{
  "num_hidden_layers": 12,
  "num_attention_heads": 4,
  "intermediate_size": 704,
  "vocab_size": 3606,
  "positions": "rope",
  "qk_norm": true,
  "init_std_up": 0.0427,
  "init_std_down": 0.00525,
  "beta1": 0.9,
  "schedule": "wsd",
  "decay_fraction": 1.0,
  "dataset": "wikipedia_en"
}
MLP neurons of a small language model. Each row is named by its layer, matrix (gate and up: input weights) and neuron, and shows model dimensions 128-255. Each number is 500 + 40 x the weight over its row's rms, rounded and kept within 0 to 999. Numbers have three digits each. A neuron's up and down rows have the sign that makes its largest values positive.
A block is one neuron, or neurons of one layer that tend to fire together. After each block is what it responds to, as a language model described it from the Wikipedia text at the highest values.

L9.gate128:474418497518537503532457407562481483580531483457422467518552463509574534500515502485466506524524482559506510576481523494514513484541538474531525507524470461523497493470512454487490422450497496492530447413499468556535508460489519480464551541531512483464482488488487530571505520468503443545455560520552486479517385555395511544481520538471553525505499536555454459521512416511507547476455
L9.up128:422450536486582456507443470510473465516571508515558499455483473385523550561532520469507435518568580524522484505502501453520526453481499504447472521466473499532483520485529523452461555504478559368416481521449497502481515476492491452473481416444530434530453506538485499586455445512475416497503521456509555512494538472476543461471509492493570505454557469533468501539483521498521514434528
L9.gate133:444510522523538542602522502490481504520546424496448449451495479504512499593604455474516537582582501489554506585460502507534545528547475480482533465485425549561488461536430507465540483485506522442521487473531509542480514509450476572466458488517474491492506484532544544518487504552410593523496538479548498520549528425488521532482489562515461539527472485465429524464494455425477530525472
L9.up133:530480476495502490496447497478562531526509529483514504465537490522519533467516415578508515612523502584588446444469509473467519469501449563522599485500552471523498494457498436525440549502496545534483477434478456532503575485487488529483470412541458469483467472468580517527472560516536499478600458450507483509501520534499476453474489489441460484521559468436488521441479507442521504582451
Responds to: Possessed event/work nouns. Head nouns after his/its/this or an ordinal in biographies, such as his plan, his first match, its fifth album; also = signs starting headings.

L7.gate280:480513539559496489544534485496536510526492470500506513482489461518502475526421525479461527544507473560432567529452547499537497436522486485459503499550544456518487539525509497456478445545454467546577497489417561493522550502499491445544485552484525535483506505512493483454546565561502570555489532522502489497549522623452474522467530432516503422402471495519553573454355482496531552523486
L7.up280:575571477413557412438488586553489565430579517497517525510542516513519478482555509510553558515489535401470479444515427505553507483491460552447491471494541526576479437520584448478499462544508518451510495523482450419592501536545442540482446528492558569393490495520454461560517503497494490472503515481516479537531531556460499504423547418490503550541484526506534502570424486417459386543491
L7.gate389:477479536509597565500522493477515530485493527478528525515524472476590496496476495498498589527486510414451441489512476524506458504483536474503513529555501575518561579518458519408536413524507478503540487547492482593512521476436517567560490586523483483531570487496492483556496484558459543559455529517440550494465557516482508468526408507559483497488550489502531545453539495525493499472551
L7.up389:484522464519488540502504457501559542461506512630465420504469476468513444494525466517451474530522506433472462541452424555559510517505503496592459533514495531494540496505475531575511403503479480481502483490468463485511453551577472493498489564546543505482570523517492439487495534528457562541496476576503516472505567499494542489461491532506484553470563476471464567541470550516524482535524
L7.gate441:530527517484535478542495477530522511602386496495529512440506424425507508501460500475504503499542475466500511490522508585508494489512489471505527532485549465473483433487467566468497487531484485466593477484471477565494516511497554475566496531454517479494478399492450481395579596474526516486520564479434498560514536485486519522534506557532507474495500507512536528493468486422510552476497
L7.up441:525538526509504478509496485524475486552536520529486504560509452484455496516477497499587540496469473510458516550556500557506495481468540439509534476461491449470459556496509489485425498541454480509533546484584530483455517429510482503521516502532502513505506530502501470454491524478443513575528596468514525440510521475470507471514541517405509503562460475500475559548464480519569511459484
L7.gate663:462519482574504517504471487550446534489456455552540473481519510465550467471486474550471580540420471486508492544537483488493524491468473517460548492488513476584505507437532530472552492493525500502491550547442513542511590525530529479498487467513536437537497508518576468541494515490453478480563479506538558474492449498466492575471485476441577467512469483509494608510508454546513550536507
L7.up663:449497543494472514541436428463523553431490475481495561500458513491488502476562436468483526483525450375515520472463402529460516500519512527580628487469470540495451488480450470526487461480524527589504514534554524525532464420479489426511398458482539547549467452499411590502550489529454453502500489496512546514547522490494494515442519478520540579478529497504506493459511440504544524492457
Responds to: Infobox and table field labels. Word pieces inside field labels of Wikipedia infoboxes, tables and section headings, e.g. Dist-ributed by, L-G-A, N-R-HP, Profess-ional career, and table column separators.

L8.gate14:553482544511553569515518466463545487554394588540502531566508524536545508551443456515447493491530506519463457528445548510498450601435488506529472509492544533509503472482585488444477452479506499539557395441443481539482429488537527476533531519474564505516495450473453423478494486505478547526476448505458543555517550524466441526460527508501527461500581512512475560453503426481473554495575
L8.up14:488522522479534514505509403523482515431452447498476505534486489495510510477443481497447499514477508474557503514493530563468409501511532502461494524505494539485482538456510538465592451487564557381539497467478538507481504492436484436555488557537443502416469473521483497508542463403514538498563528535534467483541585503526541546523459491437540541510494436532447480461461593567519552531398
L8.gate204:485555584537493500453562548471491492536496527568503509505575472544530508540495400559446499482542536479501543520477524471476506421611441503439488511525475573497488512462513486522487499532470519618483504525441520444448484499477434522466542487459509473630587440495527567535487502426433491562528556500470527499487505404526457479525529563476479530434439480469456501500446494447494533502499
L8.up204:450586554561513478567525542492502449520558545522484490465523453482441517546540469534499480524499512484417553556487495489446553504459469484499528502551511563463447522556518503545471510529429438467513482551478558492406485524488511491438482510501477539504555436496492505480523485488429472543523567464526495527566483458510493552483536533470478629440514479514548507509434493485503525438529
L8.gate222:524591536481508558566496492532482479471494534419498592443465545540437526449500507522466539538524464451560509475541558494480457516511463468462522515468556467520481530488496516475538546516542488462461528489431509430472543501527421451432491482552508510507521507601533495516512526494468510487537541505433528535506580523483561505527509602555483448474483491495403537442430478497522482430495
L8.up222:488554575592541482541540506478489473546423511483480532494468533483554492543501540511531481550481552526502437534463548485436565537469547441526435484490490616502470537468547490523549471491491493553480512487428520473490490514494516601515466589476460422486500461480428445447463488466499541506499542542556572480503499496409556531524541548498522447467562538560544508438503514552478509517504
L8.gate301:466572530504533584480505448437434530498525508501469496477485577485561525504472486501503492487506536516420455504519558498460532528558461449462585464494526533464384544403559497509504536511469499451526497569473536596456491500458532528528519502501529464567505511554497523440479460451480523528479489522477549507441426526440443529519593612489544472497481492550514498497462470567447458517596
L8.up301:453539406521482541483454465520503592489447530531497461492481554477530521450559490509516480489587497472502455487429453505507546528483493488459542479515520510502444482458524471489488511504471476481542500485480438635481480431500547508501527542579477495439505493575532524481472474556488444516534540492456480510498448494498520541411552519537518514452484485451518515521462471477526470464495
L8.gate335:527578493515478497515530510527486537505514518525505477480481551511549521491539479536512496487455498490437490538478484540454496405495529556525457455530563551485525442543504466468431514495487500534478541468478473478512524486445429465511480464456527538496481499476501483512451513490518547593458534457530518452536541557496448438494430510529524473523491599483542548476491514496461490495498
L8.up335:478521492556500480515495529489500472440465524524473529540501392455487464519537517560534515522475524512485422478444570498486534509508470502487510432481473485465506475481496449481489532538527575543516505549389520487504451495424473519508562558498598467430537434460493476477530512589493500498531497446470492403415571510439470483538535535459587516483465515488516502465481555483542495548499
L8.gate560:547477500538487516493519470511471536512427470583456541455472503539500509434510494512502523500488462508515517517492465471454488494467461480530546547522539492492469436462554505506455543501456459525495462510460510561570557491424443587521550550374499472592560504548515543498435485498409551584579511564489615515500524528495451511430458467431478526524510483479473567478431488531509509569538
L8.up560:416554513535475452513476443537522546515502517506462508517455501523516527577460404556519493493509484508467484519522548464413502560480527561554509538536438517429420503503503516491534533433552458459541495471481502595476481509533477549461487537571423472476487465500460454493469474487467512521478520492475465515547542427508445490526466576485480447435474517473545481502509547432504488520597
L8.gate593:456551456502468621544526555572533563498539532558510437422458499498546465448495444568515449511464499405496495489489464486469557478527494437493552531520525557479415481456477490505482489515497475500481538519503530534566510445480446567545480597523579508511504530538410476492440562500498565558470528459494497488550494522432482543514460496472495537465491510583468524506458555495544549459499
L8.up593:521459478443499511510556505591466499559500496455466587470495553413479538474469491604539524576413471570508557474489471535525481502475476479497455491450429450455487477497537525485498523560480444437528575452525560474544547519437436534606567466463512460542464486507484498521553522514494546560559508454485465513488545497517541535477493488499529523452524541489558516475559499506540445498488
L8.gate637:510538540588524534469507453498528492510472392456515564445517489443456462503499487500603503476535527472520469484467508468439508534499478491485457524523510485428466574474527498580555484492426527550439463515525513476493537506517473505514428481503454428491543490559466536563557460455481474536556474455528590518547476486499500503478439505509452518493455497477510485541525471548455524447488
L8.up637:469493473478538518503502518472552546453520540529481480530559488439544531522515404495472499420535459446472472477559573472454505504452575444382506490549482577544580500497548404516576549470600471512499480521522477459483515458497475527507499514534489463512454412488523542490502553491451509484454534528498510586468523447483517538477557558543495403543466500486466518494545536571536468477504
Responds to: Infobox measurement conversions. Digits, superscript 2 and units inside parenthetical conversions in infoboxes (km^2, 1.75 m, 25.2 km/h), plus table pipes, field-ending line breaks and some mid-word pieces.

L7.gate5:444508452485519547498524441547525455542487560552490479527456574571550489463513473463515441519526469454512572598522499464474479507567520496482480503522543523555544451482479437481543550504437492560458489538473534454479536442432512453468497489453503518516477509542459457514472537537543500521538520580533542447582475476540524478479537489477507596540461472497539513477448552506417568443521
L7.up5:544521502449576491501522554533488480531514565520480453469525554501497425404530508446440491501516508480494498533456488448444536501539469489450452492481492515486489462516527495499392560507559506509464434541418494498491532491501525474551423520430467556448516441437478516474566558561511493459554483456513476458513506501491455525473560562525413515511448453537522489551499580493451560463519
L7.gate139:471455480473601513449501411467464476504469507468522456558535508549520517492506487491486544493479506465521453508525549546557469520491580600489455510469506494483465450426524445491519557495506619516466462486497554494530557465451542508463568505457547480409544499517446448482470511516499433546563540471506509527559478565467446506509508552576511493494463505551568465441490442517449498503531
L7.up139:416462428472535506424501496500479513476481579472452510548524503465563495538600503537541525549460540507553485544539552498507421509508522544455452490498482456503496460496409529559457586408507521555487538498459510514553565494454511488501506509414539550504499510530487483571446488555486469535533444441457501502535487546479435523444463518503523529529464535445536513450460470404520481477596
L7.gate187:448432494536580480536564535512463531535482454525505498569484569517503485505537494479512528578536524455534477504487472468533400520530546548466455462486474441505479505465482492523580556445449556511487436542405486488497543458455527506482502559506482492485517523586449542536453497522520475578578458458526501434566509501549484475473544490476464467465461502524487512487484581487508436411511
L7.up187:530483501490545486451514417525461434584507506470521452468483441444536511573539544444524553474449471435506569524533545491534476523471476564499577521525429474506483458500429419505554498488496524491428525561428454434470557519481475431509510486523513527507507403432475454503500478570571485565475487500508513507562667562523467522485524561512446502505509514446463505516481517464481471478455
L7.gate570:484559531475486487446459486532493467492426485537587522473473527455504483585541523512528516487437522497480486490459528555503432458535452483474516536474502529545413510528516482563521519486489517499436446477366505485517499527450536414437556545480514511517600439502544464524502520485462433496509482519459530532463522548574505431462497556507510470447491497530493583514454517465437493420446
L7.up570:491496488529497514561522515509550452447475516473485463483481477493528523516474506440539512450479518549393575485487409482485450528480500513559595524503541533537549555512502462550473481512450565549515542521489489486549553546493418392476474464521512497490431516502498497519431508465544499492581528526517526528517531534553547486471446466521449500510515475516488474457514535412490526475460
Responds to: Person-role noun endings. Final word pieces that complete nouns naming a person's role or relation, e.g. manag-er, ed-itor, act-ress, stud-ent, son, also in derived words (editorial, capitalist).

L9.gate101:448558528488484505566541535507538557486514601538408469493450532500516471517526392457465499523452456481466487488481513501479510497477457484462528493500454467465477568420545471536539498467413468520510389454411550478498534576527523575555540492518549535511562491509451496495537524494483505547471532439517563517458486547450549422440464423464564474471539506486486511474470489490539539466537
L9.up101:505443507448547507434452570525486527527501484552481483474494467527472444489555388548505469540487533491497545526589510479481554535533523486435501502483480542486482469445508518478580462518459519518505518559476530596493503490446506487490520541562502547557465456475451502550515561572533510529458508524464528489482542468444480449425468527491498418514505569454471547467493495520556485517502
L9.gate551:468533560421429471576507521487509530550543441527470539468435467547512475545447424507457484503494430461468501519549531470491490510459556496512518488491502503498564516447594494489520468510476521542475421516516517480532447442570482530549543542445546530459569526609496536523508536461485528508488475533527570500538547556508477488480458471431476511469569454458485535468504460585520515470543
L9.up551:430477528544455506467505498587531525487471398529484516460544528445517528540459449498564500508445457422553496495619442550468529463403540469500471549404516560417505495440552460431457443489525518509514549547507512488501509514530492490478541518603496498498482530527518566475531522539449497512494491490474502503538530525527516581538496415449442537504525470523502533491471479557569521447435
Responds to: Infobox and table units. Units, separators and header words in infoboxes, stat lists and tables, such as /, ft, area, Time, and %; it also fires weakly on random mid-word pieces in prose.

L8.gate7:501469559481436535522518638510466460511524519482443498493505511536582511510408476524446523471519517618518469562529534456533469537526508499459478457479455495499464494515521437533462491450524519518444560587371513521454492544465496416491546457503489380514530554515536482545497533472569484508560514508529523452485557456434504480526457499538501523523422492545499501505548537491531607530555
L8.up7:560545419551468586480512559470470408484448506499499515455504452529534504544537498536416507490585554490507483475519422569509480478527571496507527545483430515473473494502559491574514503520509437501459536462440521485479519570545484504463507491429522491536521488605509506538446482495438471469551460479553504529514557408434537541483501426441494466529525508471466528520511569517551493573494
L8.gate30:476469427518521531553477419469426489491465500422490506469505523500521518535485454488505516460470584465451501438519516537538538524554549457483423522519395579555601547436532556473517480501474452512467569576495536461526489484447508499441476558470528491520497459501514509581486477524553528473466499523489455458513497466539518510510542417539546483492517470492465486464535502582493496495503
L8.up30:518481490501535556474507511500523487479477541474484506419447462504494435456425510506490530508575503533428478456489525455537523515439495448462491512478505495457521509494472444496424534488532429518541457494603534464463544502547475548508515510496461479541519479484500491489534433531489515464536453481505511513483492593399529509467518476440472521493510458518466545526502447567479465442497
L8.gate194:546482520499533531494528539496467470503510578420577443467483490507559508434498411452504591488502531511414544546542499542464520550577516493491533483526463497532489565549534426528507544523546495483518483538480473519540550509426534527466495447504483470439550416514445515496551560476549447540542545518533555480523495465477532512532509501519460480538519522464519542424508527500522512509533
L8.up194:490491500540532485458501565536461478507479491426528445489574489545540458485541465514437485452490568495477458593495553518558482534546447575557562426471502476503475447509578396540542504582513497514521608510455499455564501451458504422449511532506477492495539551465479516565473521526515508510544407534544537477505577443548466575518514523479499535532506473507409488463494517524535428522597
L8.gate275:441491631561543513475467460538484482534534507561514509496544534500512496508506378451486511517444596480543503538590527497473501487552446476498462430434486492456523505426511580442467496464527533533489477453487580490534544500494535522494546527504491559516514525521511534562484503552491530446467446513494516535437557459484558481524481440481494516491490508492494482459502526495491564516520
L8.up275:516489526500574507577555504521525533497496474446567489525505525563528424508468472482453403556500509505429533494535477488493423479453575511481414557473510441543487502526519579512492574473480550519526536585502503425462446473522468536526506552461437539473503543542538449541470549502515513496569446469533507533488543467444620527523515470492451502500388519480473520467601468493521450463432
L8.gate360:527473506485561476611500507495513603564489541500551487475494496459533488506535470453535563482484527534489530475470512437430496493605487545502536518490451527466507486518500497530489549541443469535480544525453474487504502517506481532498517469526472486447442488551480473514516498533474422504559511539502525518550615581474539519613519507523498456457423490439535494495471407476526505466521
L8.up360:483499452481526478511466524491455534560488548514455497421480490548516500569530564533480540514484391472499534580480469450496486483565531503500496521511460505604517555504491520557536474537502537531508464513464490490494501515491426505457553470470482474496469430559438479461546503532500494485512438464458513522502550553511483469481516433403500445485526521498487498546464466453563470521456
L8.gate372:532518533535536486561510442537462516503459556506472491497558520546516456510466486499536559532495533504655478518513512519444436540579498452468503482463502520531480512499513404533479492497509490550525551510458464554487586489491484576479574486461465501544540465576470452573503487500484492514612557453551482488571523520511491483516511460560487466494482446516459522575531511487494491510481
L8.up372:540551479518481569457457475529475531554454568504492442536477472462524561475512437464537480449426581519592506417530468515490471507597527526478526510496473531461453443495473496533467470612527547496471552400503508462489494433439441510478520476449443562566526492581400504511492565442518528455519428569465509549555534501546494479492535469499422560508513446518481465540506505487557554555463
L8.gate491:433532498577497545444543464484440515490545472443571530521450440463524536513492508484519541513511485500495608452492465477454505514484570439502552517485476518570517512467512467516507538528497501541513486480431548526537550562506542576527519504461453439488576499525495490434447595439495472556538492447431541498549578474553492481519538500480447480518505520454568469472515531505510478527416
L8.up491:456490569509506504525458570457452572503483521548486437496488481562574543537450475506525489495497557510540528492540488528447439589581434528502555504439456466496498564500485477513504598541479480516512513496413486491520520514476464479558444445525518501539525478499496499517505496496529493523542468599534457540555492490517534527534469531507500461491492531501445384486518551565496477484548
L8.gate571:395437596483528501483505476506517497545504477467510505454565468488528625478447472408413510493478483477457536529520519529556495557517539506471463461483481545479435486541429437453561546585498530539536475549483479519474501519462527505468504549511475475522525487506488486434412599440538567534514565523512461515497524519545509511555543525604508512579468480545527592467490486538453440499439
L8.up571:506488468436470482511497453556471530501524394473562445486524472517507521476447483440502541459530481447499581504487543501527494523512447533465451512538552493505482535515475522546510567426484522585515447502525496462509548569507455434494510532505513517447513559460491484548536448579463424496469515483628463495526538575493573542525489544486508529522487471455579499556549483483471495432547
Responds to: Role noun endings. Final piece of a person's occupation or role noun after a or a nationality, as in actor, senator, priest, professor, commander; occasionally other category nouns like novel.

L8.gate47:528467460532492541574487505538475426586522463460464469522515501475492612531500473507434584482448445593537520493532490570534403474501540511435430479479438509527507499460575488566532498564522467479390477532525576462551490485581521534511445528510513416527495471501568442491462468439520461520478527461502491483470503551503516516517568536500490510523516463488528474512431442450493504560497
L8.up47:492519455440468535504485492537551546534508551535492452478477630420525457534520490520498505546537464505449462536519488487517512434500488467426522497475478492516557489534458472562545491519538503477508524449525509477483505582466534537485493557465550542523515601537532506528478458503482475509443533439530506480540471499494501530481498435519569502561631494539524518483534478478499493521503
L8.gate90:450462503555557461535468486513501517479533434450500518533516483559454516510419494522392499485555468435473496603535569475544535488549416474511455516497545493596526466433494473451545469448444578539480447597442529479502515521475471508475488522542466513505510522542513544540504486498530488568513529540510489429536480523452464486514525518490498515606401441519482560535558420433483469465416
L8.up90:501512523464470531475487507463458497506552488466473487491507546483492474501534556538533507423471482518483466477443539435504517456550473569554544568496587505530480489456500373530477514476500584481486430527539494518520455519490584552487506434475449487481469465477554445496515499508569519474474528622512486499614477425482503517488520491467526453507432534523450444496531558484553495520497
L8.gate156:497512509530495538509530537470518550511472522531498524533460540539512494508428548484469509558509447529533438503474493443523554490475472568418527538550468486563513518591482495497489502549483463555453472499510468523516530432536524494498527600531521489518551459447510445522517521549505543515468433523485460485454432434456416498543541537526459500541484452565522556495473458503494532575579
L8.up156:477562565482515548448530593508546493426526538480550514484425505454485524529459532504451462488428530580515448586544554494502484515449513506500567549536459469548451450540482399506538495572434439470469511436457447515486517457503487496503467524555533526513483443531479493502462479510488552477502486530491471510492501463474535577519508515448486441522538497543523555488442465522481537442547
L8.gate187:524461538509485521527458469506518438515505471533435515507523504509466479498485457562426520428479492440444631496415527503493480534486511452481513473461485440508525493478511439484559555477486452497448540563544545430504475511447474573518468525462509511522551444527543501520512440499486485501554483411539516541499515491595592612530507527407505505549530426582424509521543435435466471503450
L8.up187:515503439501468495409505507405551492502503435577503546527545494563546434519523449519506470486506453440539522510497473542532460532515591506474530437476513500450471455503415512505510479533462525526570504495501507511536524512485488528433512436521507542483515454520503487465518566468548448471490568463597457545482490523558474446559573516478511558485533448540476499498412530475497456505557
L8.gate271:447548470504494464479496505489519532526498528503402497558550515528492498538540436570480564459552535518537501475492582484541440507541457543497499486513478442491473462497487413547534517468503499476410456442599508451512544524568461563503536489480435494509419446482481476520519482471567444494491504475544467549516521465414542485500560518492405514516502455488473517471537488589518455530494
L8.up271:480496500462541491512472515504533510436530530536533485467428475495521472511491481460558512483478476495552517377504519528503597409500480508476504464497505504523476444469514468467549503514518475528510533469526515471528491494494441519461468435501591498501515517510442564538403556522501554477460443428409532547574573549537479503482573478458466563490520459486403474511459400445491492538483
L8.gate313:525493493461554513520491504457535427455549508484502520518632470497497496483519464507513472494530510487511455505506477481542463505545523439513438481463515423562503463434513548472489461489564591552504494565527501503556573479524563539494573516525443535501467500444539576453453522517522525434501514553480456528481483487542440569516460472454538473487451459519431563544473541514545525573491
L8.up313:468461576575423439498510503461498537497578488496541553553521591483504430541518457511502496474515497452499449532523556522478475481478486545482502508487476535472488512467526476441586447402481507515536467433466500516544475498493486527526485474495498496394545470518537563539525545513476467465529533569540520519535506466541541498555494486558444516494502514471462523476485462423475506486410
L8.gate375:532534485514543491586540492498526492534485553546466515514455508465476521524458539452451516458471501478552521445532556492464496473534503530440466476438497484478443433487512523523483552558448478515459463423511523497528539460501431497427515497463591420536524529487453494524524405422547532589479489519486524513512497565471487514488475461515500510520505531572417486516423527530492495515572
L8.up375:516455489442482524473403497572546434498563478545494443563513550535491526474481527520495519469457476507507482485465490580538498507566515478533511514465520480553520442472567513517545420449509473469479512514506538510477533423567454527450498487566502572561484536525532535515441434446543549483510481462476483509522525522481470468532476485467477493540488510460374478476495462585438451553421
L8.gate457:504449526488487514587476451496470489505562526422483454485509577520460519453494499541492526485462511451533427527492499536526509533490518528542478484476484449615497486465506455484455471474489527491506406485431568468511606461529502492519506503538470510445539532530516521543491537526484388514552527503518464498509524594473472497428495566544470503478507487541440499492553543546432509543451
L8.up457:449503526512488468475434510514439431482513459510481514427516536483510484468501466591534546508551555490439505433592500474528488475473500522518545479526488468569456417502565532497548529454533479481525436568508523479530442501498598553542512545478469468513539480486527536562490477542433534463537465495490460534489450517565539505472556507474465485559489460457448481453515467507455426529535
Responds to: Noun-ending word pieces. Final pieces that complete a split noun (reput-ation, appoint-ment, streng-th, Budg-et), and month names after a day or "on", typically followed by of, in, for or a number.

L9.gate82:579516507565522467502435479621380488449465482451494487461516467522481420469518474457542454518585544447490542499503589444502562519528558504536534447524432521510457550536491486522445513464516526464449522645526576485507493441471486496492451530574472444526464462513504452524485470540613466502541498506520531437511485466545514475516423489544471529509434499546500503490566502535474503454575
L9.up82:458441509510511467435470433539537525439475498478489504529514539542472472446456518554498467535546516490482511521442524445522484544482472565487551489461529486468534473495438517467496489497535639473484482419596549533468565435482516490486548465465543471428563498470543541531502465472539419554502468495501503492429470520504471534549558513520498550529481507524445485541481605430546509493497
L9.gate204:518491530426508518475521495572484518483514493457533481559513477488547561566528549499519517548541533533485510538541572478524468502480527522455552538502477491487565544440514479542477461528503541456560450445456595443513495531420504494538480506464546468437494456504512456518505463499493409466531536514567496487508507495465523571480495445597447525533486538520444433525564471498471540472480
L9.up204:587421469474483506556464510480473574555482587490538468502513537610515516498435478477528462570511508451532487483577520533516440566509510449511506540505568501493532487538477525488488445476507570474476536453430539539479450544532477530495528468516483526446555487483448518597550568549538416500504512522458505481570501430478472470482451496571455539449446529487496473509505515454529509467437
Responds to: Role and occupation nouns. Final pieces of nouns naming a person's role or occupation, often after "a" or an adjective, e.g. politician, microbiologist, lobbyist, supporters, member.